{"n_head": 4, "n_kv_head": 4, "norm_place": "pre", "attn_scale": 0.177, "parallel_block": false, "init": "uniform", "beta2": 0.99, "warmup_steps": 297, "final_lr_fraction": 0.05, "batch_tokens": 8192}
MLP neurons of a small language model. Each row is named by its layer, matrix (gate and up: input weights) and neuron, and shows model dimensions 16-143. Each number is 128 + 32 x the weight over its row's rms, rounded and kept within 0 to 255. Numbers have three digits each. A neuron's up and down rows have the sign that makes its largest values positive.
After each neuron's rows is what it responds to, as a language model described it from the Wikipedia text at the highest values.

L11.gate160:187103140099107144125090137115151154141171135159112144093086102203131122104145094142123114124105121098151099150129147101139159109137085241149125131160156106134162100163103177107120132108158048109170127092162120127122188123144154165096110125095116073146184140188100129147112099150116106178165095113150109170112093153028113159117056087110143119122156166115121125149195141203168072107151
L11.up160:092067113103106164111146147150111149108172136199136083149119076196075115076102138146126110128118095165131102133159099077098106121112111163152086119178107168124133112165156129117115129130123129115077155146172110143154148133161164188109113116169109102123114163128111164109114135084117091091177133119192120084094133036126164125139165128159125133154179147143075207116142126145187103116148
Responds to: Infobox dash, initial E

L12.gate32:130101140103113187109098131135146120177143193128107159195142081174144139111118076120123170163052096118105165080122180118144038130088119152144144123120150165149119178137083140133192130146161092161122106074129127141125188101073106093092122130155196146128139099181116083102179126117089120131136057091142159153111136092135205140160170133159102148148170121078151128125090109099146144072100
L12.up32:121161182117098136083074117150131111118105166162188180179131117136127166120161063140194183189126157127119195123115149099121126140102070096121158137102066149116154109133052152097143141163192205110128148169155149147130091129116123123116196159136163140140088107119113075207121109113127132148142134140153108129101175143143131125093126122140181102136144076142110141136129118171035057125118
Responds to: Split-word opening fragments

L8.gate91:168124106103158125141158165108096099127122185177141155139083083156155078128136153133075107171160128149152067126118163164133103124082106140137149128144122153106160095173106147171096125192145120109121159074142152143194086058088115152127112099116129174161084153110145105163187145124142058181117134054131110184060151110101118117155112151130145143140172125159171132164200122180185119117128
L8.up91:125158097152105132160087108185135076118152100107128063132158105130144135135137143183145152105115109073154102137111108120159110113157136160134064114059147075104119181116154094134118183099129143096099125097177096122092155104196123096140044142128162121139126099094110135115106116164124104126130110116109210127114159199121140241145105128159108118090094117055152165142168131113185083133197
Responds to: Infobox field colons

L8.gate341:106181105105148144144125082065157131113123138090101136154079146110135129128131082151150180112149158099178135161155171112119125164099098147118149120112100154109095140163128125144140143130212114064133090109114123167085156107115138100142135153161075169089139167119118105160143121139058146134170108103098198141084135099066172156176088139149134162078120114134179092125066127142135087051124
L8.up341:138097112147181138145119089100127115146131142148131153177127087131043133108099108119096071126083087135128163087140079123114111105103114145095171133157045205141157109172127126171122073111132083162103178164148110143181156131160138157149181071108140168087079154149151131133148135123095091147202113174154182092125175127135141153070110116135135219151087133134146108062115118205138137092154
Responds to: Suffixes forming modifiers

L12.gate243:131116153084140195108027139101144069144161090103137109182128162174076130156184109106104131134128144164166089127140199126177125100112117179168117133135112144146097100087158154133140126138225119141186158111159144150120092116132167166097134137127101121157138152207126048159148068124094119105175141147129175090099113146109134148169142115161119159127187109142111098089163122087130125073112
L12.up243:127127154088126237134155159125127111172134115144118114125163095164072128147151182114092115132100140164128120128122160144113154092102084176237126146196129155109086120116102136127145113148072135119117108158175116194179054056171114159115132139106109148184190121111104105180121159112087071163135150131082136103088129120133171127187165118135154085122153106157105102114103119136111141107131
Responds to: Section break before headings

L11.gate368:096167169106099143102157068131095079106104138189120194092146084157129127112170139108107171133088107130125126062101143092164074087142077115084120124103085188124116148085112160146150152157197147131178181095067145149136167124122114131121135136183094161110142105158117109148164121135122069098182124158125144155127167199061133073162116123116123126102155074132194121164122144093107134110162
L11.up368:092114146142136129102151124117146109154106087097110111112115118169127192157145019142153121149020145146112164131075116120135084109131132135106182124128142120142057179070081128100175159125137174173114109126156059137143127136091148160166149121141168128192135204147114146073092124146176163099121138103124146077118151119129179155119194128081159124171115176115110152169060133159134121072138
Responds to: Infobox dashes, word fragments

L11.gate387:215077096104151131097162127111113182163099151142116132093102113160116069102145161140141104101173101133164059099126117114185095126113167203155129108143122147182128135120155119131129202151145113142177104119075129096096108100117130144144086120145131139110172151183112117087067230174107118146068131124073127138148165169095137157145143082152098161072135135147084164187115132131165142092108
L11.up387:133145140091108120154105100175128128170113181136069141102121162093162134082136142117168128190154163159149108070138194080141142119119080081081142149101161120089170128138084131156171175155154134150146235158086057187169154147061117145125112154112111156136144105124106118104127183160192094153100137105136137143070118139144136114124123085083169182092135103144160192120116119095160150134137
Responds to: Table and list cells

L12.gate184:161098155101127124133113086178119072131145147119080118125108107194103104131198121101117135075120150155107113137149102085076133081128157153136147142148133151137089081177087155151131120162175113156145092096106143079163145166151217098061095149107123132164112174172116205106113128172063136107126065136129065084111079090062092146150095123117095089150167109191132103113148101133138129122107
L12.up184:110171150129089114221101111111162146094104120176069140101062147135111119138172153142162088129201107121145046157144077124139153118127099134079145110111139132169079135158167146185118116086150132140145176143144133146055147188170111127065119171107116156105112162129129142186068146107101102129118133089081152111131080126128140126134112137068155174156150159156041125092108125069188170097126
Responds to: Leading digit of numbers